python train.py --num_hidden_layers=15 --hidden_size=192 --num_attention_heads=6 --num_key_value_heads=6 --head_dim=32 --intermediate_size=768 --vocab_size=8192 --hidden_act="tanh_gelu" --norm="layernorm" --norm_place="pre" --norm_eps=1e-05 --positions="learned" --qk_norm=false --attn_scale=0.177 --bias="all" --tie_word_embeddings=true --parallel_block=false --init="normal" --init_std_qkv=0.0259 --init_std_o=0.00473 --init_std_up=0.0259 --init_std_down=0.00473 --init_out_by_depth=true --optimizer="muon_variant" --learning_rate=0.00299 --beta1=0.9 --weight_decay=0.12 --lr_head=0.00747 --warmup_steps=200 --schedule="wsd" --decay_fraction=0.276 --decay_shape="pow" --final_lr_fraction=0.0 --batch_tokens=32768 --max_seq_len=256 --doc_mask=false --train_tokens=144800000 --max_steps=4419 --dataset="wikipedia_en"
MLP neurons of a small language model. Each row is named by its layer, matrix (up: input weights) and neuron, and shows model dimensions 0-63. Each number is 128 + 32 x the weight over its row's rms, rounded and kept within 0 to 255.
Before each neuron's rows, "fires on" lists the tokens most often at its 100 highest values on Wikipedia text that the model never trained on.

fires on: " time", " of", " |", ")", "):", ":"
L4.up364 [137 151 145 113 167 191  76 129 130 132 128 130 117 124  85  86 193  83 143 152  95 134 152 146 136 137  99 174  65 166 133 163 125 171 135 172 178  63 138 124  68 136  76 154 135 149 170  50 137 156 147 101 146 156 175 141 129 129 104 174 155 102 144 117]

fires on: " the", "3", "1", "4", "2", " other"
L8.up165 [164 144 185 138 125  81  95 148 119 156 114  89 158 136 162 142 129 133 101  80 163 114 106 162 139  91 120 172 113 103 137 114 114 109 108 160 113 106  62 194 140 184 109 123  28 118 106 123 141 159 200 178 128 121 117 145 153  94 126 120 103 139 122 126]

fires on: ".", "p", "0", "im", "rum", "er"
L5.up562 [146 120 147  84  83 133 195  93 103 123 146 139 117 120 181 126 123  89 116 124 180 161 110 211 153 136 140 125 144  88 180 126 133 149 105 127 152  97 122 144  88 175  78  65 146  65  97 115 108 155 146 127  95 141 105 102  88 131 101  77 143 173 107 201]

fires on: "2", " York", "-", "1"
L7.up270 [ 60 190 145 120  63 154  99  74  88 115 113 127 132 129 170 106 101 134 136 160 170 100 105 154  84  80  98 139  90  80 132 106 110 128  90 115  62  85 176 126 131 130 165 154 152 106 136 134  88 110 121 146  93 122 102 144 121 114  75 126 137 142 122 118]

fires on: "er", ".", " Great", "mer", " number"
L5.up611 [122 182 155 149  72 144 114 169 104 132 193 150  72  62 137 145 123 140 118 168  96 106 110 203 145 137 136 188 127 155 157  96 148  90 149 108  81 133 141 150  73 160 142  81 121 119 124 117 150 178 120 118  34 139  98  88 141 123  70  64 133 113  87 131]

fires on: " of", " in", "1", " the"
L7.up350 [154 134 133 136 107 137 148 177 120  96 125 128  89 100 132 192 125  92 114  98 104 141 127 142  84 180  86 135 144 138 138  87  88  98 135 146 112 115 131 103  96 180 126 154 116 120 159 125 134 171 155  97 123 106 153 133 149 165  73  96 248  93 162 106]

fires on: "1", "2", " one", " Minister"
L11.up344 [135 136 136 153 104 163 112 152 107 175 120  42 141 140 137 156 112 122 114 170 193 143 150 124 136 121 123 108 136 141 149 104 105 113 100 140 136  95 102 119 138 185 127 174 135 171 157 164 115  73 136 149 142 137  84 173 165  70 120 106 106 111 127 162]

fires on: " P", "P", " ==", " included", " K"
L10.up87 [140  91  76 142 128 169 153  62 169  90 150 126 118  95 101 130  87 130 141 156 147 198 150 101 102 154 143 162  99 184 156  87 149  92 136 134 141 111  93 145 181 108 120  76 119 145  85 128 159 110 158 128  78 148 104 104 121 118 131 125 161 134 114 120]

fires on: ",", " m", "ed", "3", " Gro", " votes"
L3.up607 [101 144 179 146  91 142 146  74  75  89 140 115  85 147 103 126 130 106  58 203 174  82 146 138 141  91 104 138 183 109 104 135 128 106 127 113 103 124 142 169 207 123  83 129 112 138 140 157 108 146 141 193 211 194 152  95  91 113 130  72 142 133 139  62]

fires on: " |", " ", "S"
L5.up628 [126 122 131 133 190 176  68 112 150 136  88  75  69  86 156 109  97 148 165 135 123 122 139 183 132 103  88 161 163 157 170 123 105 126  97 125 160 190 146 113 136  76 156 142 158 150  75 159 144 112 104 162 133 143 177 133 126 208  90 135 121 145 143 106]

fires on: " "
L10.up738 [154  81  81  82 174  99 117 111 163  80  76 104 101 135 141 117 157 123 178  81 131  81 140 141 128 111 177 138 135 118 112 141 173 106 165 154  99 105 133 170 112 221 153 150 118 129 106 109 129 169  82 126 131 122 175 180  85 113 138 139 131 109  87 115]

fires on: "9", "8", "2", "0", "Review", "1"
L8.up498 [151 185  81 128 121 135  52 118 178 108 120 148 178 128 155 128  90  87 114 197 152 122 140 110 168 154  81 120 154 146 211 104 167 121 112 165  77 150 141  78 150  90 119 171  72 149 127 120  91 122 132 161 162 124 156 144 128 221  97  93 157 151 130  91]

fires on: " of", "2", "1", " on"
L11.up100 [128 196 104 145  85 133 138 139  97 126 134 155 141 129 155 133 127  80  85 177 203  92 124 117 146 121 101  73 104 104 175 102 125 117  88 127 125 103  90 169 150 194 133 104  92  80 149 199 110  96 178 165 202 110 136 129 111  85  62 145 130 147 125 102]

fires on: "-", "{", "–", "—", " |", "su"
L2.up708 [119 153 119 159 140 161  78 115 152 180 121 131 197 117 106 139 170 130 124 181  88 119 134 127 122 120 143 109 138 150 128 157  70 107  92 175 169 131 137 111 205  99  45  76 142  86 120 139 144 131 135 151 113 186 185 144  68  77 140  96  83  73 125  82]

fires on: "s", "ed", " his", "ing"
L4.up741 [179  85 182 145 122 152 127  95 157 103 117 109 126 146 142 126 160 198 126 154 120 123  79 114 133 111 115 152 155 131 150 146 135  99 102 126  79 139 148 140 177  55  81  97 108 110 115 118 122 152 138 106 136 115 107 103 123 122 168 161 115  64 168 175]

fires on: "s", "y", " Mil", " According", "ing", "cu"
L4.up603 [110 154 153 142 132 114 171  62 108 190  95 106 131 149 164 173  96 109 151 187 106 144 100 133 124 108 208 133 148  85  87 163 151 160 118  85 154 169  60  88 153  85 106 201  90 118 201  83 126 127 120  96 114 147 180 125 162 102 155  90  97 135 116 104]

fires on: ",", "1", " on", "2", " in"
L8.up280 [102 112 158 153  80 100 113 107  90 154 132 114 119 109 161 180  97 148  98 148 102  76 168 240 149 158 125 103 124 142 141 111 110 178  55 166 127 127 149 137 196 183 199 106 190  51 138 132 110 153 116  69 121 136 121 185 154  90 172 192 123 100 174 107]

fires on: "ly", "y", "ed", "3", "ty"
L7.up216 [178 173 177 139 131 143  90  65 131  77 189  63  95 104 112 136 143  96 112 114 139  88 121 166 188 104 104 111 134 161 151 101  78  89 169 127 112 132 151 127 120 102 105 144  43  96 126 128 141 161 105 162 185 121 145 175 111 138 140 106 163  65 149 114]

fires on: "s", "ing", "e", "ic", "th"
L5.up733 [104 179 152 106 143 180 115 159 109 114 118 136 151 183 127 124  82 122  61  44 116 108 122  84 174 136 149 124 126 144 145 135 126 123  78 120 112 133 108 159  35 141  58 136 118 167 163 164  90 133  90 123  82 174 109  76 130 102 159 138  71 169  71 140]

fires on: " |", " to"
L3.up502 [145 162 143 132  76 144  86 119 126 103 155 142  47  94 139 134  93 130 100 149 164 161 173  68 165  88 131 162 169 107 130 108 103 161 123  88 123 161 186  83  60 151 146 125 159  79 160  78  51 128  57 145 127 156  81 155 120 117 112  70 162 156 108 158]

fires on: " for", ":", " million", " of", "0"
L2.up590 [137 113  87  89 151 124 194 187  84 111  80 156 163 118 111 150 109 126  80 147  99 159 167  82 127 137 104 145 125 137 136 104 158 173  85 107 151 107 148 102 163 139 134 116 116  89 148  90 133 175 208 130  86  98 152 128 128 142 153 138  87 116 171 104]

fires on: ".", "h", "1", " few", "s", " same"
L5.up228 [127 105  85 133 176  92  72 124 149  95 136  75 119 132 138 141  87 179   0 162 123 107 152 188 127 154 113 139 132 155 120 106 102 123 131 104 144  68 155 132  98 161 160 106 152 164  79 118  87 133 131 146 141  93 151 134 122 149 121 142 132 120  96  78]

fires on: " and", "s", " the", " in", ","
L8.up320 [119 101 108  94 149 149  81  68 139 140 104  83 105 113 120 132 127 148  57  82 132 149 133 131 147 138 132 111 139  94 136 143 134  77 149 138 169 156 131  87 123 130 164 124 113  80  90 168 115 160  66  88 115 115 141 132 149 134 152 142 185 142 127 148]

fires on: "0", "t", "s", "9", "ut", "e"
L5.up231 [111 114  85 112 114 190 171 130 132 100 146 140 132 107 200 131  77 126 198  95 179 174 101 140 111 156 161 113 141 136 131  77  97 139 154 122 136 108 119  92  60 153  72 108 129 214 123 110 169 105 125 150  83 156 112 100 133 183 102  61 131 178 139 127]

fires on: " ", " “", " (", "'"
L11.up538 [152 108 112 104 165 150 118 142  86 161  98  85 152  48 145 173 112 111 148  95 151  42 101 110  44  71 125 111 116 110 142  92 127 118 147 183 132 111 140 130 115 206 157 129 114 173 177  99 137 122  93 123  94 124 146 118  97 136 136 151 158 124 129 158]

fires on: ".", "1", "ed"
L11.up85 [174 239 113 160 135 221 137  94  80  76 103 137 136 145 165 179 124 120  90 206 116  40 105  99 146 162 114  89 112 131 148 102 175  88 121 108 149 123  84 147 164  94 120 149 117 102 131 139  86 104 126 116 129 133 168 146 153 158  91 121 127 166 193 134]

fires on: " of", "-", " ", " the", " Entertainment", " Independent"
L2.up405 [129  99 130  82 161 165 164 144 110 103 101 161 162 154 123 155 146 127  99  93 111 151 134 159  99 137 126 105 129  40 188  96 113  71 178  98 140 128 137 173 121 132 114 129 143  84 125 130 162 213 156 119 133  97 110 121 140 104 118 140 186 126 127 134]

fires on: "\n", "ly", " However", " with", " however", "don"
L3.up513 [181  49  76 123 142 152 137 135 129 159 133 163 115 102 126 160 132  75 153 189 139  90 102 148 171 120 161 148 109 152 147 127  91 159 130 147 138 148 129 126 187  93 193  66 145 121 128 165 161 130  77  74 153  94 150 147  83 137 184  98 122 184 134 140]

fires on: " "
L10.up593 [116  72  98  96 127 108 126 111 184 121  70 118 128 143 161 109 123  71  79 107 136 131 176  82  76 160 106 142 116 137 118 130 121 109 154 115 168 160 124 205 119 129 124 160 152 156 134  48 144 144 114  86  95 148 109 137 121 123 110 156 137 162  92  91]

fires on: "C", "9", "8", "c", "0", "7"
L5.up579 [ 45 152  83 113 122 198 126 130 128 138 122 177 109  98 163 167 184 148 151 146 103 147  98 107 118 162 153  78  80 148 143 135 159 161 193 161 205 108 115 115 125 139 105 105 119  99 107 125 114 128 120 113 102 187 134 144 125 163 100  76  98 128 157 135]

fires on: "s", " in", " to", "in", " the", "st"
L5.up113 [127 100 144 146 114 151 111 148 136  65 160 148 119 114 141 113 131 151 101 135 131 145 131  96 163 128 179 195 115  64 142 110 130 102 134  86 158 140 151 117 155 138  85 118 161 105 150 116 123 208  84 221  59 132 115 168 155 169 156  97 141 138 170 175]

fires on: " "
L10.up494 [168 128  75 117 136 109 154 135 119 169 103 156 137 137 205 117  82 121 128 150 178 126 130 154  72 133 163 124  72  94 118 139 135 125  86 102 137 138  74 128 138 128 147 109 159 141 152 126  82 133 135 115 142 130 122 140 135 121 124 108 113 126  88  82]

fires on: "1", " Pos"
L10.up202 [133 132  93 151  87 171 102 170 100 127 128 103 169 117 227 126 109 128 151 165 191  77 185  86 135 132 153  86 115 113 150 123 143 161 107 147  53 102 127  96 138 104 144 109 119  99 135 215  89 161 154 107  88 147 136 109 132 150  64 139 161 110 115 107]

fires on: "1", "3", "8", "2", "4", "9"
L7.up760 [183 180 126 136 104 159  99 157 108 215 120  89 160 144 142 191 123 116 123  97 164  86 154 104 145 126  89 155 150  76 128 103 141  64  92 131 113 187  95  77 137  97 103 124 196 129 139 122 149 133 211 187 138 143 127 118 130 191 139 157 157 124 101 164]

fires on: "|", " |", " ", "\n", ":"
L7.up456 [138 126 137 166 115 129 159  85 183 127  70 128 157  88  88  97 139  99 125 143  83 113 129 178  80 130 108 160 136 134 183 103 108 103 135 176 167 175  49 130 159 153 131 135 144 135 198 131 123 131 149  88 170 129 138  73  96  80 122 108 171 106 152 105]

fires on: " |", " of", " to", ","
L7.up316 [ 82 148 122 114 136 133 121 115 157 123  95  97  86 132 129 200 111 159  78 121 148  81 116  97 110  69 179 122 161 172 128 143  92 131 103 125  66 129  90  86 153 150 107 131  77 220 155  94 114 172 200 146 141 169 129 134  35 136 106 136 138 172 124 147]

fires on: "9", "1", "em", " Medal", " October", "d"
L7.up633 [124 118 185 113 159 156 103 111  92 119 109 142  93  49 114 139  84 179 152 145 139 132  84  69  59 102 122 113 138 164 170 116 147 123 157 168  90 128 167 106 142 147 109  78  40 134 101  70  93 147 106 115 137 164 126 171 151 142 136 109 109 136 144 138]

fires on: ",", "p", "mp", " |", " –"
L3.up39 [109 165 136 172 106 100 138 125 108 161 133 151 105 120 146 107 153 134 180 140 158 115 144 153 193 137 119 137 150 158 161 126 138 135 100 120  90 211 191 122 140 141 121 126 137 169  77 135 132 120 145 151 112 151 152  69  58 178 110 155 162 126 141 121]

fires on: " in", "th", "3", "1", "7", " North"
L11.up105 [172 210 122 115 123 163  99 138 121 145 140 113 130 168 143 111 152 118 137 161 179 116 130 114 131 144  96 100 163 100 147 108 107 116  94  98  84 147 138 134 107 181 120 146  84 123  82 108 172 176 144 185 152 192 168 148  99 134 140 138 128  82 136 122]

fires on: "\n", " |", "al", "ad", " a", " to"
L10.up106 [ 92 142 163 113 173 184 109 104 206 117 131 155 106 111 197  42  45  95 131 221 127  94 164 148 138 140 106  99 151 103 106  84  93 113 136 163 145  94  91 193 122 155 124 111  65 154 180  90  50  98 145 107 119 177 145 159 134 221 137 115 104 135 157 105]

fires on: " |", "th", " vs", "/", " at", "nd"
L2.up289 [143 153 117  88  93 176 107 104 160 115 145 149 113 148  53 146 141  95 117 135 140 106 161 122 121 122  78 139 153  89 104 129 144 106 117 115 134 144 164 113 103 100 124 106 184  82 124  92 116 215  62 105  66 147 133 107 168 167 171 141 135 157 128 120]

fires on: "1", "2", "0", "4", "3", "5"
L8.up53 [118 191  84 110  79 166 124 150 125 134 135 163 131 181  89 146  63 111  97 153 186 106  81 132 132  92 155 124 158  86 144 121 182 104  35 122 137 148 132  97 164 120 128 112 147 140 105 135 156 115 157 176 139 182 116 166 185 101  43 110 149 145 164 173]

fires on: " on", ":", " of"
L8.up467 [123  91 147 113 155 118 133 112 194 176 103 183 115 183 120 150  83 149  81 122 117  73 157  74 117 118 121 190  62 124 151 194 169 131  72 123  90 157 107 166 131 191  87 113 116  90  63 134 118 198 114 115 131  94 142 106 134 141 115 183 139 157 120 135]

fires on: " of", " in", " at", ",", " the"
L10.up245 [190 128 183 142 175 127 100 113 101 177  93  97  90 130 142 102 168 108 123 119 151 100  96 176  99 124 154  94 120 119 142 104 127 160 111  93  92 135 121 130 171 183 176 189 108 144 109 154  72 142 192 100 138 136 161 144 138 167  65 128 151 170 100 166]

fires on: "0", "e", "1", "n", "te"
L5.up748 [ 83 123  90 179  88 116 117 144  78 162 183  60 127 114 141 154 164 130 131 186 117 111 151  88 137 118 121 156 146  70 163  81 155 187 104 141 163 167 135  61 104 168  63 142 142 158 126 123 135 167  88 167 199 129  83 163 132 141 128  90 163 147 127  93]

fires on: " of", " to", " did", "\n", " would", ":"
L10.up767 [154  61 148 124 178 130 122 140 189 135 101 128 162 158 128  71 100 103 139 161 101 117 177 165 152 129 102 175  53 104 152  86 157 153 126 163 137 159  91 168 133 162 128 147 119  92 167  95 104 153 149 140 143 135 162 150 119 163 113 118 109 103 119 159]

fires on: "1"
L5.up117 [ 74 142  67 118 131 113 123 135  79 120 137  57  86 120 187 121  92 159  57 115 109  98 154 168 133 109 156 121 105 121 125 130 117 173 165 137 105  89 132 126 142 183 157 148 138  43 106 151  88 136 104  78  95 136 117  66 203 127  98 144 132 115 110 127]

fires on: "=", "\n", " the", ",", "S"
L11.up383 [178 169 181  95 120 120 149 135  79 158 111 127 133 134 113  82 140  91 128  96 117  81 146 103 106 146 153 125 153 111  86  96 119 167 108 135 117 148 159 144 159 162 128 132 136 191 115 155 115 206 193 157 141 134 146 157 138 119 184 125 166 165 146 164]

fires on: " of", "-", " |", "é", "'", "1"
L8.up522 [135 192  78 112 139 163 125 142 106 114 148 152 161 110 147 165 155  89 111 186  69 103 113  79  99 116  98 104 146 139 173  85 147  90 154 130 171 116 125 132 110 104 113 195 104  77  84 128 133  62  78 108 139 100 170 155 149 188 125 164 160 139 136 154]

fires on: " ", " (", "-", "\n"
L11.up212 [155 148 119 105 180 164 111 114 172 124 121 120 101  74 122 153 126  98 106 101 182  86  55 194 125 102 164 184 168 182 144 112 128 124 113 116 128 114 152  98 143 117 144 142 162 219 115  68 132 182 162 132 111  86 100 175 122 155  75 113 141 113 133 130]

fires on: ",", ":", ";", "):"
L2.up489 [121 167 147 174 135 104  80 160 152 142  68  60 143 138 113 132 137  56  50 105 107 110 122 127 146 133  75 123 127 170  75 142 100 152 191 138 128 129 156 131 124 159 113 103 135 199 112  89 145 104 120  84 130 132 150 166 181 138 177 103 117 174 144 113]

fires on: " or", "or", " those", " but", " and"
L5.up615 [131 106 105 168 138  79 170 128 181 144 103 110 148 130 149 126 135 177 104 129 138 150 123 119 141 137 148  93 133 101 104 151 106 111 193 124 145  90  85 115 132 149 157  83 181 127 141 110 133 127 113 142 144 125 137 129 119 147 174  93 119  81 161  79]

fires on: " ", "ed", ","
L7.up567 [152 114 152 145 104 161 118 108  59 125 164 138 141 151  95 173 133 125 116 196 132  79 189 200 128  51  97 121 113 154  95 138 101 121 127 191  83  97 177 139 178 114 103 192 129 163 184 124 137 124 157 146 115 121 140 112  89 114 126 160 133 117 104  90]

fires on: "ing", "th", "s", "e", "t", "at"
L5.up301 [144 151 147  80  85 183 166 119 153 134 105 114 162 166  44 175 130 116 120  83  94 179 169 100 103 139 139 122 150 160 179 121 104 116  72 131  98 137 190 122  97 173  97 165 131  95  92 175 160 132  85 133 115 191 107 165 148 122 180 147  92 122 123  95]

fires on: " the", ",", " |", "pi"
L8.up324 [115 176 187 175 140 150 109  81 142 187 130  81  79 111 168 106 116 141 145 161 121 126 153 140 107 108 127  61 169 116 162 134 124 150 143 108 116 128 131 112 181 166 180  95 116 152  42 165  83 108 147 163 152 111 118  97 117 102 105  72 120 145 111 108]

fires on: "ing", "able", "ed", "n", "er", "ite"
L2.up670 [129 114 135 173  57 113 110  28 165 179 158  83 142 193 148 131 161 112 128 130 125 114 114 101  95 115 119 138 174 163 158 131 123 166 160 156 141 127  92  82  93 157 168 117 143 147 105  89  86 104 131  50 145 118 155 150 102 113 113 112 103  81 153 178]

fires on: "0", "ed", "3", "5", "2"
L7.up57 [119 160 146 140  86 148 129 104 153 150 129 159  71 145 114 135  80 140 145 119 116  91 121 122 141  97  94 180 166 130 142 207 105  68 127  98 138 102 155 109 191 118 103 106  94 120  80 104 106 102 181 131 182 104 120 111 124 138 107  89 101 138 129 100]

fires on: ".", " Format", "ina", " V", " Rock", "{"
L11.up118 [124  97 139 157 191 149  86 157 129 105 170 128 133 168 131 107 115 180  57 138 112 156 109 138  73 166 199  60 128 140 146 134  72 167  78  93  65 132 131 215 133 137 174 121 126 118 126 160 121  79 124 145 130 150  94 134 155 110  86 161 137 114 122  91]

fires on: ".", "s", " only", " also"
L5.up65 [129 187 125  80 152 175 133 112 111  83  59  69 127  90  98 134 158  94 120 162  98  84 165 110 130 132 104  71 165 127  88 130 115  97 117 123 119 134 152 127 156 154  67 116 128 142 156 110 103 148 115  85  79 122 162 141  84 178 134 107  98 132 100 130]

fires on: ".", " is", " code", " office", " by", " place"
L5.up150 [125 109 154  90 130 112 189 166 138 122 124 128 124 115 111  89 123 114 141 177 143 122 122 180 126 129 112 135 111 134 149 131  78 117 101 110 166 128 157 115 166 152 175  56 125  71 103  95 175 126 100 145 103 109  97 170 171 128 123 114 174 165 103  60]

fires on: ".", " John", " de"
L11.up191 [109 174 124  79 185  96  96 128  95 115 169 107 156 143 131 106  93  83  66  83 132 124 147 113 111 111 171  81 141 128  98 131  93 198 108 114  98 121 122 111 162  88 163 139 132 128 117 163  93  98 102 185 196 161 169 123  48 155  99 143 122 131 170 137]

fires on: " T", " K", " M", " P", "ur", "b"
L11.up392 [153 116 147 112 124 170 125  87  92  66 128 113 149 111 116 208 135 124 113 149 102 117 148  99 158 137 172 117 149 119 193 116 139  84 166 138 126  86 104 114 154 141 120  92 191 123  90 172 126 102 104 113  66 133 112 132 110 135 111 110 129 147  69 104]

fires on: " to", " on", " of", "=="
L5.up361 [ 95 162 126 131 206 127 142  82 116 146 151 120 121 132 121 103 102 116  89 106 123  97 116 133 111  99 143 116 108 130 100 122  95 107 141 127  97 157 130 109 160 114 127 190 114 126 150 116 146  82 197 164  58 140  97  98  84 174 158 128 142 160 109 151]

fires on: "s", "ing", "ant", "y", "able", "'"
L2.up118 [ 76 112 158 117 102  91  97 121 116 149 171  97 120 167 156 150 127 146 148 135 109 155 109 100 115 102 141 118 121 131 167 146  87  99 114 149 127 192  76  99 119 115 142 116 125 115 104  69 148  89  96 115 200 141 174 115 145 166 140 124 113  58 118 157]

fires on: " "
L11.up308 [128  45 106 121 201  79 189 150 124 151 134  94 148  86 174 123 122 114  91 147 117 143 136 173  99 119 145  89 134 145 107 146 134 142 115 121 140 157 106 159 120 103 135  72 183 173 145  76 108 128 145 119 199 149 149 107 130  65 102 155 171 148 146 108]

fires on: "e", "0", "l", "ad", "ru", "em"
L4.up173 [160 118 157 123  99 116 140 135 136 156 203 127 157 132 180 171  95 114 135 172 119  96 193 117 178 107 115 149 135  80 153  27 123 144 113 150 125 119 140  51  85 136 113 132 156  89 102 113  94 181  95  45  88 155  74 135 160 185 146 112 109 143 170 119]

fires on: " and", " but", " or", " in", " Length"
L7.up181 [180  88 117 141 177 105 110  99 144 110  99 123 149  89 142 141 109 118  80 132 125 136 146  75 112 112 154 156 114  92 156 163 185  54 181 134 119 102 153 130 113 174 117 138 157  90 119 142 143 212  79 111 135  95 163 142 172 124 136  43 133  98 117  84]

fires on: " ", "S", "'", " D"
L7.up741 [153 128  95 113 138  57 123 126 153  92  75 138  82 138 158 111 132 125 150 146 109  70 148  91 178 102 131  84 139 106 106 146 215 126 110 147 146 116 156 155 163 136 160 166 146 137 132 114 147 119 148 105 144 136 132 129  97  56 132 140  76  57 121  73]

fires on: " "
L10.up453 [157 116 122 123 159 137 154 131 153 130 114 130 106 176  78 106 120  41  92 121 129 119 134 146 112  94 156 144 137 154 123 190 134 149 148 131 107  71 155 156 124 156 102 140 159 108  82 128 142 126 125  81  96  89 150 198  91 156 157 134 124 126  90 117]

fires on: "9", "1", "8"
L10.up285 [115 180 171 178 153 165 167 113  91 151 138 180  79  98  89 170 109 155 150 159 133  73 129 135  80  94 112 112 100 133 178  83 102  96  88 172 128 116 156 118 112 123 106 120 141  91 104 103 163 186  78 134 130 166 162 112 131 160 146 131  84  87 190  66]

fires on: ":", "0", " on", "5", " in"
L3.up146 [112 122 114 159 132 119 169 131  78 135 105 162 121 134 124 134  70 173  94 150 109 134 128 171 148 145 112 127 151 192 173  74 121 182  88 114 169 117 163 140 130 168 160  88 146  92 103  57 149 162 102 140  83 180 135 131  98 128 117 109 121  96 146  97]

fires on: "1", "3", "4", "6", "8", "7"
L2.up615 [143 120 156 145 115  67 135 100  94 202 139 140 134 133 158 133 117 196 102  93 117 173 137  92 126 228 138 124 135 143 227 109 153 131 151  96 119 120  88 113  76 130 106  83 135 144 201 104 119 158 150 140 116 176 188 166 124 124  94 108 123  91 124  93]

fires on: ",", "o", "1"
L8.up759 [125 106  78  90 135 112 130 107 149 142 189  77 120 148 141 137  96 180 100 117 162 129 213  45 127  97 125 152  68 132 100 135  94 127 152 107 180 115 107 127 140 156 145 119 135 100 165 130 127 133  75  97 110 130  82 169 184 136 134 122 156 150  98 112]

fires on: " ", " that", " this", "."
L10.up240 [189 104 116 158 149 129  89  92  81 110 133 136 137 172 131  94 111 136 112  47  97 112 148 143 134  98 141 133 145 129 117  82  96 118 172 127 130 133  96 146 158 126 135 101  85 140 127 175 159 127 102 120 155 156 115 102  18 106  70 131 161  75  98 163]

fires on: " of", " that", "at", "ut", " ", " Port"
L4.up124 [154  75 171 155 159 116  95 155 180  99  91 169 212 129 110 103 112 133 148  73 147 104 129 138 130 157 107 156 138  58 150 144  83 165 140 108 127  93 149 148 140 122 117 125 130 133 120 145 106 198 170 123 120  82  78 118 121  84  91  98 133  96 116 113]

fires on: " "
L10.up646 [168  93  74  37  84 124 163 110 130 170 123 138 135 157 195 111 146  79 122 143 151 137  87  78 111 143 108 141  62 162 140 156 141 145 136 161 154 118 132 217 145 133  96 150 181 129 115 111 152 127 130 118 116 153 133 129 156 134 182 157 113 167 102 119]

fires on: " season", "el", " year", " of", " round", " top"
L2.up170 [114 124 138  97 174 150 114 138 168  86  83 122 101 154  69 147  95 139 113  91 144  87 133 115 160 155 132 165 118 109  90 118 148 175 109  80 157  72 135 148 106 148 123 112 113 125  99 176  82 137 135 151 113 143 101 119  92 144 128  85 129 158 149 104]

fires on: "s", "S", " S"
L11.up31 [115 151 166  92 101 154 200  56 108 185  36 133  75 106 130 178 162  92  81 128  79 121 109 168  97 150 141 142 130 122 171 121  91 193 144  94 166 162  86 126 110  82 134 150 165  89 154  74 127 128 168 135  70 118 155 141 168 111 148 186 146 179 134 128]

fires on: "1", "2", "4", "s", "3", "8"
L11.up11 [138 130  89 127  88 118 199 133 146 117 128 110 132 123 165 146 106 178 143 120 115 175 104 109 164 147 183 146  94 113 172 122 162  83 173 168 114  69 102 105  88 106  68 110 145 133  80  87 158 177 201  79 109 145 128 176 106 116 120 136  67  89 121 157]

fires on: ":", " S", " ", " K", "-", " M"
L10.up71 [135 104 115 165 140 111 144 101 139 131 120 115  90 131  97 115  96  77  92 117  88 147 126 128  71 153  80 144 127 147 105 172 158  99 155 154 158 165 162 168  76 107 181 155 172 145 125 153 112 112 172 121 114 124 125  96 167 151 153 136 174 234  67 122]